Weights of a small transformer language model.
Size: 13 layers, 74.4M parameters.
Architecture: RMSNorm before each block, rotary positions.
Training: a variant of Adam for these matrices, 8440 steps.
MLP neurons of a small language model. Each row is named by its layer, matrix (up: input weights; down: output weights) and neuron, and shows model dimensions 192-287. Each number is 128 + 32 x the weight over its row's rms, rounded and kept within 0 to 255.
After each neuron's rows, "fires after" lists the tokens most often just before its 100 highest values on Wikipedia text that the model never trained on. A number after a token or word is its count.

L4.up1259 [ 96 190 141 117 158 179 142 142 117 176 133 133 134  99 114 173 125 100  41  88 191 181 125 152 117  97 122  86 131 180 143 103 123 154 142 120 109 145 155  45 151 139 132 140 106  90  97 119 206 161 145 127  86 146 146 139 112 156 131 102 171 183 109 142  76  87 132 136  80 138 146 125 155 128 150  82 185 123 134 123 144 121 101 135 114 151 123 104  98 128 114 171 182 176 137 159]
L4.down1259 [162 126  93 104 179 174 139 158 122 105  80 139 138 162 165 117 135 145 150 109 149 130 106 166 149 142 150 184 102 126 125  99  99 155  82 114 161 163 103 106 152 140 123 160 112 158  74 136  86 176  84  70 157 116 167  75 166 139 141 186 171 119 135  80 173 152 113 161 174 142 109  96 140 129 104 157 134 173 106 152 133 206 182 141 124 100  97 101  98  95 159 151 166 149 192 153]
fires after: " (" 66, " " 13, "19" 10, "\n" 5

L4.up854 [124 165  86  94 121 112 128  93 144  68 174  89 131 123 124 154 127  82  91  91 171 160 187 101 130 101 161 109  72 153 135  74 126 144 137 182 152 178  87 120 109 161 145 125 147 143 115 134 182 122 134  86  74 174 112 192 148 112 132  80 124 132 127  85  78 137 143 119  90 109 143 141  87  91  92 105 121 119  98 151 130 134  90 129 160 142 228 121 137 105 159 107 125 130 137 145]
L4.down854 [192 112 156 143 122 157 147  83 106 184 131  86 116 108 144 131 175 106 157  86 131 175  88 155 112 125 157 116  46 144 129 126 137  50 104 110 177 103 126 113 107 154 153 173 106  89 130 121  90 143 110 138  93 179 133 137 121 166 124 174 128 139 127 122 141 150 100 125 194  52 125  80 151 118  68 125 156 128 158 121 124 112 160 152  58 168 134  72 109 177 135 213 113  94 135 150]
fires after: " " 34, " of" 11, " Abd" 5

L4.up48 [102 176 130  87 120 101 120 159 126 119 178 126 148  86 144 158  80 138 136  99  88 115 148  88 184 121  84  94 129  97 111 141 121 120 103 129 170  83 160  42  91 170 121 128 150  83  97 161 123 155 119 163 127 149  98 131 127  73 108 148  81  77 100 174  66  97  78 128 115 158 147  48  87 127 126 152 114 155 186 141 102 116 119 153 123 149 121 109 136 205  51 167 113 133 120 133]
L4.down48 [150 105 109  93 127 116 129 135 119  80 156 141 132 109  78  98 146 152 127 104 104 152 170  87  94 102 137 183 125 124 183 139 151 144 141 181 156 178  99 111 138 108  88 123 164 167 107 109 122 134  95  84 146  90 176 136 138 181 205 132 149 114 126  84 142 129 136 117 184 107 157 110 106 103 146 116 125 196  86 142 117 107 136  73 139  88  75 109 140  78 137 110 182 130 128 126]
fires after: " the" 56, " The" 8, " and" 5, "." 4, " a" 4

L4.up882 [112 176 142 100 120 122 126  95 160 133 161 119  92 167  86 155 163 109 153 122 139 116 172 150 122 160 111 161 110 139 181 137 103  80 156 145 132 157 173 158 154 118 138 125  90 123  48 124 101 169 117 156 139 181  82 189 108 122 129 108 100 117 161 114 174  85  73 112 109 160 103 116 129  87 167 135 156  65 150 180 190 106 103  81 144 161 129 111 154 129 114 130  98 106 134 155]
L4.down882 [114 142 119 137 133 115 121 130 116 129 174  79 125 102 134 142  80 109  96 114 125 166  91 144 172  86 120 186  88 120  84 117  91  82 152 167  53 115  92 167 114 111  78 155  80 130 170 118 121 139 112 147  97  96 189  95 107  99 150 149 138 129 108 114 143 120 125 109 121 130 151 123  86 149 110 107 144  91 143 141 147  89 137  81  78 136 108 116 127 128 131 155 105 143 129 146]
fires after: " in" 33, " of" 11, "-in" 6, " a" 5, "-" 5, " to" 4

L4.up564 [123 146 170 105 123 135 152 182 128 167 170  90 166 138 121 181 102  87 151 113 120 175 105 133 170 117 150 133 106 126  61 135 137 115 118 116 170 121 110 132 122 120 158 119 168  99 119 100  94 167  87 135 102 138 173 136 109 197 174 102 122 168  70 112 100 128 132 126 125 172 127 123 112 188 193 130 145  83 162 150 136 191  87 112 152 121  90  87 130 178  81 150 102 124 138 141]
L4.down564 [134  90 120  92 116 177 156  85 168 122  96 145  92 156 112 162  80 136  85 105 123 101 131  97 106 130 116  97 106 155 141  75 155 114 142 165 187 178 148  94 108 116 130 186 114 127 110 187 126 133  81 130 142 133 136 153 118 127 133 129 163  74 136  88 103 103 103 129 153 155 147 117  99 133 121  85 125 145 140 145 155 120 173 138 182 164 193 120  98 129  97 151 171 180  97 149]
fires after: " C" 18, " Ch" 16, " T" 7, "C" 5, " O" 5, " the" 5

L4.up957 [152 106 149  76 139  84 107 109 147  67 120  78 130 170  97 108  99 106 120 143 165 116 111  83  89 161 135 147  89  70  72 134  91 140  76  97 120  76 147  67 201  88 157 149 142 158 126  94 150 176 137 160 121 152 134 185  99 160 175 175 111 120  83 174 118 128 153 111 138 165 168 122  97 145 139 119 131  93 128 113 151 104 157 151 175 131 166 127 157  92  79 108 138 102 124 108]
L4.down957 [130 186  74  92 106 159 141 162 119  69 137 123  81  93 126 141 159 131  64 130 121 152  93 139 104 183 200 157 149 129 157 155  70 163 169 178 196 135 142 110 134 104 169 189 129 113  93 128 100 157 118 160 162 135 199 138 109  79  98  60 112 117 124 114 128 153 138  92 149  65 157 135 138 148 141  76 174  88 123 139 165 152 155 104  70  77 140 150  94 110 109 166 161  90 122 157]
fires after: "," 19, " is" 11, " was" 9, " are" 8, " Is" 5

L4.up2188 [115  98 172 143 108 130 109 160 158 127  82 122 148 162 179 134 116 133 125 179 151  88 154 112 127 136 118 145 144 119 184 135 108  65 124  78  95 107  57 160  78 171  99 133 160 159 103 120 173 186 166 100 101 141 121 137 167 117 122 125 141 125 158 120 112 163 198 141 126  94 186 157 115 118 156  65 199 113 145 145 155 117 170 126 147 185 171 120 175 170 155 155 155 156  96 128]
L4.down2188 [138 169  77 213  60 140 105 102 157 150 148  97 124 132 139 141  98 137 125  82 175 128 141 142 128 131  93  60 173  70 177 149 145 114 131  89 178  26 118 179 109 173 116 178  53  92 179 136 119 116  86 172  84 115 145  75 157 183 147 142 174 129  24  95 107 145 114 167 156 108  89 156  59 120 197  80  97  77 110 110 182 130 103 157 147  83 122  79 147 181 114 125  94 181 153 127]
fires after: "20" 32, " F" 10, "19" 7, " S" 4, " vess" 4, " the" 4

L4.up400 [130 126 120 123 140  90 180 145  70 139 140  74 164  79  85 124 180  63  97 110 168 138 136  83 108 142 113 107 150 177 140 138  71 122  94 158 133 124 171  97 142 144 142  95 127 138  54 105 164 100 103 104 117 104 135 164 158 141 143 154 143 131 113  98 134 216 186  98 173 166 133 113  83 145 153 115 151  78 173 151  77 123 120 117 130 146 180 102 111 119  19 156  89 106  92  82]
L4.down400 [ 91 117 121 192  95 125  93  72 111 141 133 144  82 143 141 210 147 143 187 157 203 131  92 118  92 147 170 127 111 122 129 101 149 155 116 135  78 162  96  86  82 124  94 191 103  92 178 159 179 157 103 172 128 109  56 104  57 164 125  85 133 130 153 148 189 102 162 119 172 116 128 145 102 109 140 106 175 117 123 138 134 157 149 145 127  96  54 126 119 151 154 119 152 116 100 158]
fires after: " " 39, "," 17, "-" 6, " The" 4

L4.up330 [121 121 134 158 117 144 157  76 102 114  93 131 123 160 165 150 142 147 143 136 180 110 134  55 115 141 100 130 140 161 117 164  92  81 107 121 235 124 119  87 185 135 156  96 162 158 100 125 134 152 106 156 119 143 131  90 121 139 181 138 125 158 152 102 171  72 149  67 177  90  57 118 130 170 169  66  70 140 148 157  83 140 126 152 174 121 172 116 102 142  66 119 156 129 133 120]
L4.down330 [171 150  25 102  80  85 121 116 124 175  86 107 163 139  97 139 136 122 121 112 103 114 130 140 138  72 106 107 129 164 148 139 185 151 102 136 148 133 157 159 154  95 168 128 140 118 162  50 106 127  87 152  88 123  76 140 111 103 156 128 124 106 100  91 122  97  77 138 151  93 181 113 157 129 113 158 133 140  65 156 102 153 105 103  73 108 125  68 105 145 104 153 145 110 127 125]
fires after: "," 57, " " 13, "-" 10, "–" 5

L4.up752 [159 120 186  90 145 142 155 173 142  70  99 136 114 145 139 125 104 154 114 117 109 106 147 108 107 106  76 127  58 117  75 139 125 138 124 122 109  66  78 108 151  97 137 144 116 188 166 150 120 110  90 112 113 128 147 116 143 116 156 118 111  98  82 149 138 132 141 129 122  96 161  99 112 110 164 129 138 130 163 110 112 125 145 149 109 136 140 133 110 168  91  98 139 178 146 115]
L4.down752 [120 143 102  92 134  92  98 130 175 147  19  91  86 121 105  63 174 154 142 113 165 157 145  90 158 123 160 146 141 144 162 130 142 166 152  75 168 129 164 159 185 146 104 217 169  80 128 103 111 158 113 181 130 138  89 121  77 102 131 155 142 127  79 123 158 185  95 126  70  85  64 192 124 142 118 141  92  96 101 163 114 130 177 126 144 144 105  66  84  92 178 193  81  94 156  96]
fires after: "," 24, "." 13, " that" 9, "\n" 5

L4.up1899 [113 121 124 149 143 206  83  80 151 137 138  71 107  83  98 163  94 192 120 109 170 166  93 171 108 158  72 159 100 124  89 130 105  87  55 152 102 128 136 129 172  90  78 142 129 136  87 164 102 135 129 121  48 153 127  39 159 152 173 112  87 188  69  69 122 139 178 128 187 145 145 135 113 129  92  55 133  85  99 119  90  82 149  90  88  32 103 117 124 159 164 150 112 163 167  95]
L4.down1899 [138 164 130 142  97  81 171 123  87 148 111 134 146  88 139 108 138 122 153 166  94 111 143 134 119 149 126 142  96  98 140  87 122 116 103 174 128  69 109 140 166  93 182 131 105 125 152 109 117 100 148 153 112 155 113 149 192 132 139 113 177  82 109 157  88 111 144 113 101 110 183 169  99 133 153 137 127 147 116 158 136 110 106 112  82 180 136  73 189 148 128 129 110 153 114 120]
fires after: "\n" 23, "==" 8, ")\n" 7, "r" 6, "20" 4, "′" 4

L4.up2176 [122  77 113 126 158 128 136 129 143 147  70 140 103 140 144 144 149 126 159 140 155 127 146  34 110 120 167 124 104 105 123 148 113 155 127 107 137 113 106 100  69  74  89  57 104 115 139 102 133 166 131 117 130 147 118  93  88 148 115 130 165 119 152 188 149 121 139 108 121 145 142  63  64 153 195 149 126 144 147  94 159 133  91 101 139 128 153 109 176 158 122 109 120 148 176  81]
L4.down2176 [137 172 140 116  91  85 134  77  82 142  67 150 130 132  97 184 151 158 133 113 120 147 123  59 145 136  81 162 131 173 145 110 141  98 152 118 140 139 174 102 135 115 125 162 141  81 163 136 115 192  85 142 138 140 205 103 150 118 122 107 158 136 149 122 123 117  72 156 175 150 129 167 135 103  56 155 145 152 147 150 138 122 147 151  39 163 143  98  97 124  82 146 115 108  86 101]
fires after: "," 53

L4.up526 [ 88 119 123 145 143 161 151 182 107 171 130 127 116 155 138 120 191  91  51 154 179 162 128 114 125 120 153 171 160 118 164  62  94 114  87 159 124 164 159  78 118 120  77 135  87 175 117 180 154 167 174 124  78 130  95  77 135 157 106 137  92  21 174 137 117 168 139  85  37 120 130  60  73 111 113  37 141 122 136 157 121 142 135 127 129  84 139 127  85 104 112 121 159 136 149 137]
L4.down526 [146 177 135 113  94  99  70 124 124 110 106 174 107 102 105 147 127 118  79 116 112 120 166 102 179  99 138 113 161 116 146 151 154 122 147 161 105  71 140 151  94  88 193 161  41  73  74  85 141 117 115 165 127 149 147 146 147 143 105  85 164  92  65 129 149 129 141 145 151 142 176 132 151 160 142 158 133 123 117  71 122 149 129 102 145 172 114  60 150 142 130 140 139 103 135 124]
fires after: "\n" 46, ")\n" 10, " of" 5, " a" 4

L4.up1341 [113 149 126 104 175  92 158 157 122 121 104  97 167  84 138 128 116 127  43 143 205  91 115 142 110 144 132 137 110 153 111 143 169  73  83 130 138 121 153  87 112 112 135 163 152 184 127  91 126 160 118 127 108 117  87  77 198 120 168  96 103 162  85 145 150 141 122  97 136 116  96  85 122 118 116  76 153 129 124  97  84 120 120  85 173 153 130 108 107 220  62 103 125  87 130 166]
L4.down1341 [133 113  80 153  93 114  68 164 128 107 104 195 118 159 135 118 155 153 142 141 128 150 107 167 113  97  93 116 166 111 120 119 171 117 133 127 121 141 167  69  60 143 120 147 171  97  76 132  81 130 146 135 178 171 125 142 119  97  94  86 133 135 166  99 130 122 141 139 159  71 146 130 148  86 134 122 123 103 124 139 189 100 197 164 108  84 122 102 140 114 113 125 119  66 106 146]
fires after: "," 52, "Al" 5, " that" 5

L4.up2440 [ 91 141 113 142 119  78  62 164 101 163 157  91 121 183 134 178 127 164 136 122 212 138 171  96 151 121 163 128  75 110 104 141 133  83 115 113 136 167 151 115  79 136 103 134  70 108 132 135 209 164  91 132 115 162 160 159 119 173 150 131 165 159  93 167 121 152 171 186 151 112 114 147 124 163 137 123 187  60 205 106  69 125 111  72 160 126  94  99 131 132  98 129 116 127 124 182]
L4.down2440 [ 87 155  94 182 115 145 157  77  98 130  80 147 149 169 110 163 139 155 160 131 122 148 116 114 172 169 146 105 101 131  77  65 103 125 147 179 106 119 128 147 184 145 183 131 140  51 116 181 111 177 137 175 115  79 142 123 166 141 170 110 128 146 139 140 129 164 144 130 119 147 150  67 160  85 129  78 121 139 121  84 107 144 107 156 141 119 130  85 129 159 110 136  98 169 171 155]
fires after: " " 33, "|" 10, " C" 9, " |" 4

L4.up1200 [ 97 146 140 156 102 114 131 117 119 134 152  89  97 126 126 133 137  96 101 102 163 109 139 123 180 143 110 117 139 138 116 119 189 118  74  67 145 104 182  71 143  92 105 147 143 141 130 155 182 114 103 116 105 182 169 107 130 134 124 133 152 149  60 126 180 135 133 121 175 141 191 176  79 139 195 101  88 107 133  97 131 104 139 146  96 100 136 108 128 156  89 137  98 102 137 140]
L4.down1200 [176  81 149 106 182 165 114 169 113  94  88 152 126 148 175 134 115 150  88 176 160 195  90  78 177  65  90  98 124 128 142 154 135 118 164 142 126 166 111  65 160 145 126 148 105  92 152 172 148 138 156 131  70 114 151  81 167 160  93 153 132  99 113 124 171 134 160  82 112 122 177 145 168 108 110  63 172 123 111  97 157 170 168  95 141 142  94 110 114 160  94 100 170 126 167  85]
fires after: " " 26, "-" 16, " |" 13, " a" 7, " were" 4, "|" 4

L4.up2451 [106 181 143 191  91 132 119 145 141 141 163 131 164 132 169 161 176 127 133 114 163 149 159 121 109 102 152 173 116 144  87 107 115 147 122 157 123  92 164 140 130 123  77 126 135 107 113 142 148 160 111 114 149 151 121 134 138 123 107 155 104 107  99  73 158 141 132 142 180 134 179  97 160 186 180 120 125  72 193 184  92 125  89 105  92 170 124 114 144 118  79 146  69 174 131  85]
L4.down2451 [ 85 143 134  70 156 135 132 203 129 123 151 160  69 145 113 124 130 148  97 146  98 113 126 100 168 175 177 105  80 116  93 125 134 119  86 107 109 133 160  96 137 128 158 135 140 159 166  80 112 179 157 117  44  92 102 151  87 117 109 202 135 130 178 126 168 123 137 125  97  94 102 127 135  74  80  91 118 158 107  56 168 134 130 169 112  98 132 131  79 155  74 113 162 112 147 118]
fires after: " " 43, "20" 29, "|" 6, "\n" 4

L4.up574 [141 144  96 142 111 115 128  79 157 164 150 144 171 144 145 145  83 133 127 117 199 115 142 154 149  79 165 130 111 130 120 148  88  65 147  82 136 124 150 159 142 107 154  61 148 150 140 104 167 143 101 142 114 117  83 122  92 165 138 156 143  60 144 205 183 119 151  78 198 146 177  77 113 158 158  95 184  95 145 100 156 154  82  78 131 110 137 124  69 154 167 168  92 189 136 123]
L4.down574 [160 142 122  99 127 119 125 155  87  90 114 162 118  92 125  94 134 111 149 113 104 143  98 128  90 168 129 117 156  97  96 134  97 131 144 119 147 177 151 105  89 158 129 134 158 158  97 127 150 122 122 116 174 139 145  87 151  67 130  71 160  76  77  83 129 173 135 128 117 129 159 124 113 111 139 112  91 124 155 131 107 129 156 118 124  98 175 120 154 107 121 110 173 154 175 145]
fires after: "," 40, " for" 6, " this" 5, "i" 4

L4.up2504 [139 130 154 171 100  52  98 161 105 137 175 133 172 143 124 124  98 101 129 140 140 166  98 174 136 128 112 161 117 156 115 126  89 133  92 187 140 130 108  94 116 153 119 104 191  71  71 169 127 139 159 138  96 118  66 125 173 129 102 174  70 109 133 151  69 123 117 123 111 177 126 133 117 109 128 115  90 103 170 176 101 122 116 133 166 159 112 121  88 143  64  59 126 149 102 155]
L4.down2504 [151 129  85  63  63 135 136 106  90 140  73 155 118 149 126 129 135 136 117 110 109 177 136 117 118 127 126 141 171 132 147 139  88 133 146 128 166 147 150 139 101 173 155 147 182  90 130 192 123 111  94 111 112  52 197 202 147 154 144  94  95  81  68 122 157 147 167 136 161 163 106 135 140  79 138 127 146 147  70 207 138 151 165 104 133 128 109  62 176 168  86 102 129 120  87 161]
fires after: " the" 34, " The" 7, " from" 5, " and" 5, " to" 4

L4.up117 [113  92 126 186 141  83  83 112  85 206 131 115 138  90 119 121 122  70 124 148 110  95 126 135 147 169 152  95 108 151  90 140 135 119  75 176  87 179 175 110 139 158 161 147  90 108 112 144 167 129  83 117 116 113 107 151 106 146 137  49 188 171 127  76 107 139 163  97  64 126  96 153 148 124 161 111 174  63  90 100 159 103 123 115 167 137 136 105  64 108  75 142  74 158 137 141]
L4.down117 [155 148 156 141 122 155 173  96 143 148 171 183 141 148 114 172  99 114 169 162 108  69 190  86  85 138  73 135  45 118 107  76 131 132 142 113 188  77  73 114  91 143  98 118 214 112 135  80 125  85  90 142 131 100 157 135 167 197 157 130 122  96 140 124 159  99 125 123 109 116 191 115 149 103 117  79 124 199 124 140 111  83 136  72 150 160  96 114 210 137 143  86 160 127 142 161]
fires after: " L" 13, " l" 10, ";" 9, " and" 8, "R" 7, "0" 7

L4.up2343 [125 130 149 154 103  84 122 160 122 124 150 124  72 107 135 115  77 130 135 131 144 126 155 158 137 119 180 153 127 127 183 135 160 142  74 211 134 120 148 133 199 126 182 147 133 115 158 173 164 144 138 169 106 155 149 106 110 189 180  99 165 157 167 178 109 157 118  96  48 136 216 148 116 136  90 101 133  90 129 144 119  96 193 142 160 122  94 130 129 138 133 180 104 149 125  83]
L4.down2343 [133 109 160  84 112 176 121 154  95 145 139 130 139  91 164 136  58 155 101 118 108 131 103 136  73  99 108 127 101 123  77  82 224  90 125 141 110 138 103  97 123 101 119 118 124 107 166 120 162 102 156 140  47 122 140 166  50 185 113 177 165  90 138 100 172 115  95 101 147 190 113 159 119 118  88 163 122 104 150 139 161  34  74 119 131 104  74  93 176 126 126 141  84  74 167 172]
fires after: " L" 26, " l" 19, " S" 6, " was" 5, " dev" 4, " s" 4

L4.up528 [141 148 147  77  93 107 174 104 179 144  71  78 179 121  94 125 104 177 160 164 181 161 156 111  63 120  83  93 117 144 109  93 144 134 153 159 140  84 137  74 163 134 150 137  98  93 128 107 113 110 103 152 129 113 127  91  93 156 201 151 110  64 164 117 121 154 163 138 139 131 165 130 131 102 170 150 173  64 194 123 158  86 145  94 105 194 130 122 167 133  84 143  90 148 133 138]
L4.down528 [ 99 121 101 133 161 141 122 148  88 109 141 131 127 153  86 128 107  76  91 106 148 122 127 109 167 128 133 120 133 143 158 118 138 169 154 101 108 136 128  72 159 115  81 105  92 116  92 121 131 170 122  82 114 145 187 122  64 128  90 113 161  83  78 153 127  98  21 119 153 143 144  78 150  83 129 130 162 194 104 102 134 128 140 115 143  85  66  68 174 113 143  98 163 100 106 100]
fires after: " in" 21, " the" 18, " a" 7, " mm" 7, " The" 5, "," 4

L4.up1601 [ 77 158 119 100  98  86 119 163 151 103  96  77 110 179 112 140  87 136  71 155 185  93 154  78 162  76 132 119  94 107 164 106 150 147 102 105 179  66 144 118 147 119 217 123 184 144 103 123 140 135 184 178 136 140 189 132 157 142 152 131 153 149 134 108 133 118  98  98  67 122 137 103 142 108 102  81 178 140 184 153  74 137 109 112 181 142 137 105 137 143  91 170 111  84 123 156]
L4.down1601 [127 119 137 131 185 105 138 139 118 131 114 169  30 113 111 134 150 160 125 160 134 145 121 102 135 155 138 135 158 133  94 104 182 185 129  65 139  94 130  51  78 102  99  84 152 124 120 142 114 166 148 141 171 156 128 160 116  87 104 108 159  79 113 138 101 113 159 140 167  97 128 201  91 105 160 198 102  82 146 121 120 110  94 176  80 133 111  98 188 152 117 134 145 117 153 133]
fires after: " |" 24, "-" 11, "|" 7, " M" 5, "," 4, " Ch" 4

L4.up550 [ 97 151 149 111 106 125 108 124 146  72 107 101 170 114  98 104 109  93  93 138 135 158 162  73 120 123 169 112 110 165  76 135 120  53 111 165  79 135 119 112 171 154  95  73  93 117 131  59 161 149 176 103 129 138 103 154 127  96 143 148 121 184 144 169 140 135 118  79 109 164 138 112 100 112 116  61 151 141 112 131 158 113  72 124 155 124 174 134 133 173  67  79 113 158 161 127]
L4.down550 [138  99 111 117 149  75 130 147 120 145  89 124  85 149 163 114 139 160 168 148 170 101 168  85  96 103  76  97 146 129 160 136 158 164 125 183 173 156  72 148  96  90 166  87 165  98 103 141 120 135 121  95 152 142 125  86 111 176 133 141 135 137  39 151 149 178 111 157  96 106 145 177 140 169 151 110  93 141 211 157 151 174 166  94 139 151 134 107  87 142 154 143 114 117  99  78]
fires after: " the" 43, " The" 5, "The" 4

L4.up931 [ 95 104 118  89 150 133 118 121 113 122 172 170 120  88 132 156 126  87  91 103 137 255  97 181 136 167 141 158 115 105 140 177 114 140  94  67  99 186 165  91 134 117 133  96 149 151 121  83  99 126 107 134 110 129 133 147  58  97 175 144  96 103 100  99 178  75 150  52 136 133  93 125 140  94 133 120 130  83 147  88  67 151 150 152 103 123 107 128 161 116  88 118  80 100 136  99]
L4.down931 [128 162 146 130 103  97  94 101 125 155 152  85 149 132 147 121 119 114 104 174 127 117 107 141 173  87 163 179 103 133  79 117 148 133 178 210  85 113 105 111 183 108 144 128 155 132 118 183 140 211 148 175  77 142  90 115 154 196 109 156 164 192 191  57  34 109 152 159  52 130 148 103 133 127 119 107 145 140 151 145 102 106 116 114 146  90 158  24 186 150 130 212 131  84  86 187]
fires after: " " 31, "-" 12, " a" 9, ";" 5, "K" 4

L4.up790 [ 99  88 139 115 120 136  67  74 149  93 105 122 138 213 132 121 132 133 163 146 163 168  67 112 168 155 154 166  99  92  89  65 104 144 130 186 118 105 143 151 165 139 116 172 132 148 150 156 147 118  86 142 108 132 111 147 122 148 146 145 145 111 126 144 113 129 122 113  56 155 155 128 127 128  93 104 156  77  77  97 109 112 126 118 136 153 100 112  90 163 170 136 111 148 150 143]
L4.down790 [125 109 148 102 129 155 132 147 113 122 208 126  79 104 118 105 138  88 202 142 120 133 124 199 142 186 124  86 181 107  87  55 111 108 136  66 118 133 135 116 135 110 238 131 114 133 111 185 102 108 146 114 130 189 134  89 147 112  86 100 109 139 220  92 122 110 110 109  67 183 131 150  78 149 149 127 137 105 132 127 117  86 130 120  71 138 139 179 114 143  63 129 192  68 171 139]
fires after: " was" 38, " is" 11, " also" 5, " L" 5, " as" 4, " were" 4

L4.up986 [ 82 136 163  70 100 154 119 118 103 124 153 153 165 109 134 118 102 132 194 184 158 135 100 112 186  79  69  86 124 119 132 141 100 100 138 103  75 160 128 132 124 134 157 136 146 131 105  47 155 181  90 110 101  91 148 160 131  83 168 122 159 159 124 122 125 113 150 159 178 137  71 117 117 149 104 126  98 118 110 156 116 116 159  75 176  98 134 105 145 162 125 112 128 100 107 159]
L4.down986 [113  75 150 127 117 136 101 194 143 159 111  77 122 139 140 106 113 132 150  94  94 120 140  47 100 119 128 147 150 131 142 138 196 152 107 158 118  58 117  96 160 139 117 137 140 116 159 195 167 176 120  93 131 143 146 106 112 116 140 133 152 116 118 120  76 148 139 136 116  64 144 162  32 164 165  91 108 134 184 118 168 140 114  89 177 120 110  66 112 113 115 124 111 161 179  91]
fires after: " |" 31, " the" 12, " Ott" 6, " New" 4, " T" 4

L4.up1847 [165 118 171 120 129 128 124  87 136 145 149 111 132 137 111 128 120  84 133 101 124 116 142  88 144 105 143 132 124 112  80 130  81 103 171 148 127 117 196 130 111  94 115 114 165 117  61 156 104 170 104 145  75  97 122 118 130 137 146 141  71 159 101  58 149 117 101 143 104 101 161 107 144  47  89  99 161 119 129 112  98  82  72  93 125 104 133 106 157 156  98 107  69 150 136 172]
L4.down1847 [ 89 113 106 140 168 127 106 173 157 108 172 121 101 135 116 169 141  76 205 124 115 159  88 146  94 124 129 179 124 122 204 102  81 148 144 179 186 144  80 147 129 163 109 240  81 125 143 133  87  86 162  91  96  80 183 145 111 140 116 143 141 127  52 126 139 209 122 139 163 189 161 129 127 126 106 177 106 150  93 161 143 148 122 120 117 167 180 113 113 141 148  79 153 170  78 106]
fires after: " the" 17, " of" 14, " two" 11, " The" 4, " between" 4

L4.up2450 [123 163 134 134 173 138 115 110 144  96 110 126 197 153 174 173 183 131 122 100 109 136 184 145 129 122 148 102 159 158 151  86 100 100 175  61 114 151  92 117 114 125 110 188 127 122 164 126 140 154  92 137 133 182 151 116 159  92 131  99 167 130  84 103 157 145 126 138 122 143 180 159 113 177 124  77 176  95  92 173  64 181 175  98 124 141  93  92 139 128 144 196 119 186 115 150]
L4.down2450 [152 133 173 149  94 124 154 155 112 147 109 104 136  79 172 133  80 109 134 106 101 181 173 119 122  84 139 132 130 141  92 122 128 148 140 105 176 143 107 101 156 146 145 123 105 111 134  71  49 131 170 137  21 107 137 112  88 110 124 167 144 133 152 147 126 157 112  78 132 106 147 119 124  86 124 156 130 122 187  87 145 110 106 170 129 106  81  48 138 186 128 117 117 151 130 162]
fires after: " " 39, " |" 14, " —" 8, "″W" 6, " |\n" 5

L4.up772 [ 80 188 166 130 152 188 140 116 120 133 181 104 107  64  91 140 149  71 108 110 175 134 193 135 162 153 140 206 101 153  70  95 137 106 139 147 186 137  73 100 118  98 156 133 175 138 105 137 194 137  81  98  91 107 120 123 129 161 100  84 172 154  91 102 167  92 127 135 128 144 177 141  98 104 140 110 137  65 105 137 116 121 130 136 126  90 149 120 120  90 124 165 135 100 146  96]
L4.down772 [125 162 119  48 127 120 169 184 197 133 126 119  49 133 137 144 129 132 119 144  95 180  94 167 178  82 109 108 152 123 114 146  94 108 188 134 100 177 156 115 124 110  84 131 116 156 100 151 114 131 119 126 173 136 212 123 176 111  71 104 133  87 172 163 159 155 110 137 166 167  98  88 214 111  96  98 119 137 124 111 180 188 108 116 139 101 153  66  65 145  74 157 128 107 136 125]
fires after: " " 71, "-" 8, " $" 7, " (#" 5, "–" 5

L4.up2033 [150 153 150  92 107  94 138 132 156 112 144 101 150 161 118 127 118 140  99 172 177 199 119  94 116 169 115 162 111 140  96  80 113 128 142 170 206 130 109 112 134 172 214  72 137  99 143 134 134 129  85 100 153  99 168 132 159 181 195 133 124 131 108 152 127 111 149 125 118 111 119 137  82 161 145 141 152 141 157 123 118 111 111 130  86 120 133 118 198 127 150 131  67 112 145 124]
L4.down2033 [169  98 162 135 124 127 143 100 134 134 144  70 103 152 140 126 195 153 133 119 116  96  94  98 104 140 127 155 156 110 148 151  86  58 169 102 161 164 156 160 115 162 111 112 112 138 172 112  80 149 109 118 130 162  75 154 110 110 101  65  86 129 131 167 118 142 170 160 122  47  86 115 122 125 140  72  57  90 113 125  99 182 120 131  90 143 119  82  77 160 128  91  98 104 151  65]
fires after: " a" 14, "A" 11, " h" 8, " of" 8, " at" 6, " H" 5

L4.up1098 [ 92 140 169 152 108 112  90 121 106 112 105 169 143 162 160 121 134 117 100 160 145 140  96  82 102  98 121 115 133 180 147 129 120 119 109 146  53 118 135 111 145 149  99 149 148  69 153 139 160 138 130 114 127 147 111  96 165  84  84 142 164 141 144 125 105 151 167  87  65 165 150 113 129 126 155  65 114 148  72 108 114 113 160  98 150 154 109 111 113 152 119  98 138 177 122  59]
L4.down1098 [183 148 148 146  62 158 201 112 127  87 134 110 163 123  91  19 110 118 136 112 152 200 137  90  95 105 103 123  75  84 104 166  67 145 108 145 141  57 149 128 107 111 122 148 161  94 117 149  94 160 135  69 104  96 118  86 174  54 137  73 143  78 160 145 120 195 176 141 170 104 164 133  98 200 160 155 102 116 157 180 123  78  68 154 139  53  90  94 101 160 138 101 172 119 113 131]
fires after: "19" 35, "20" 33, "at" 4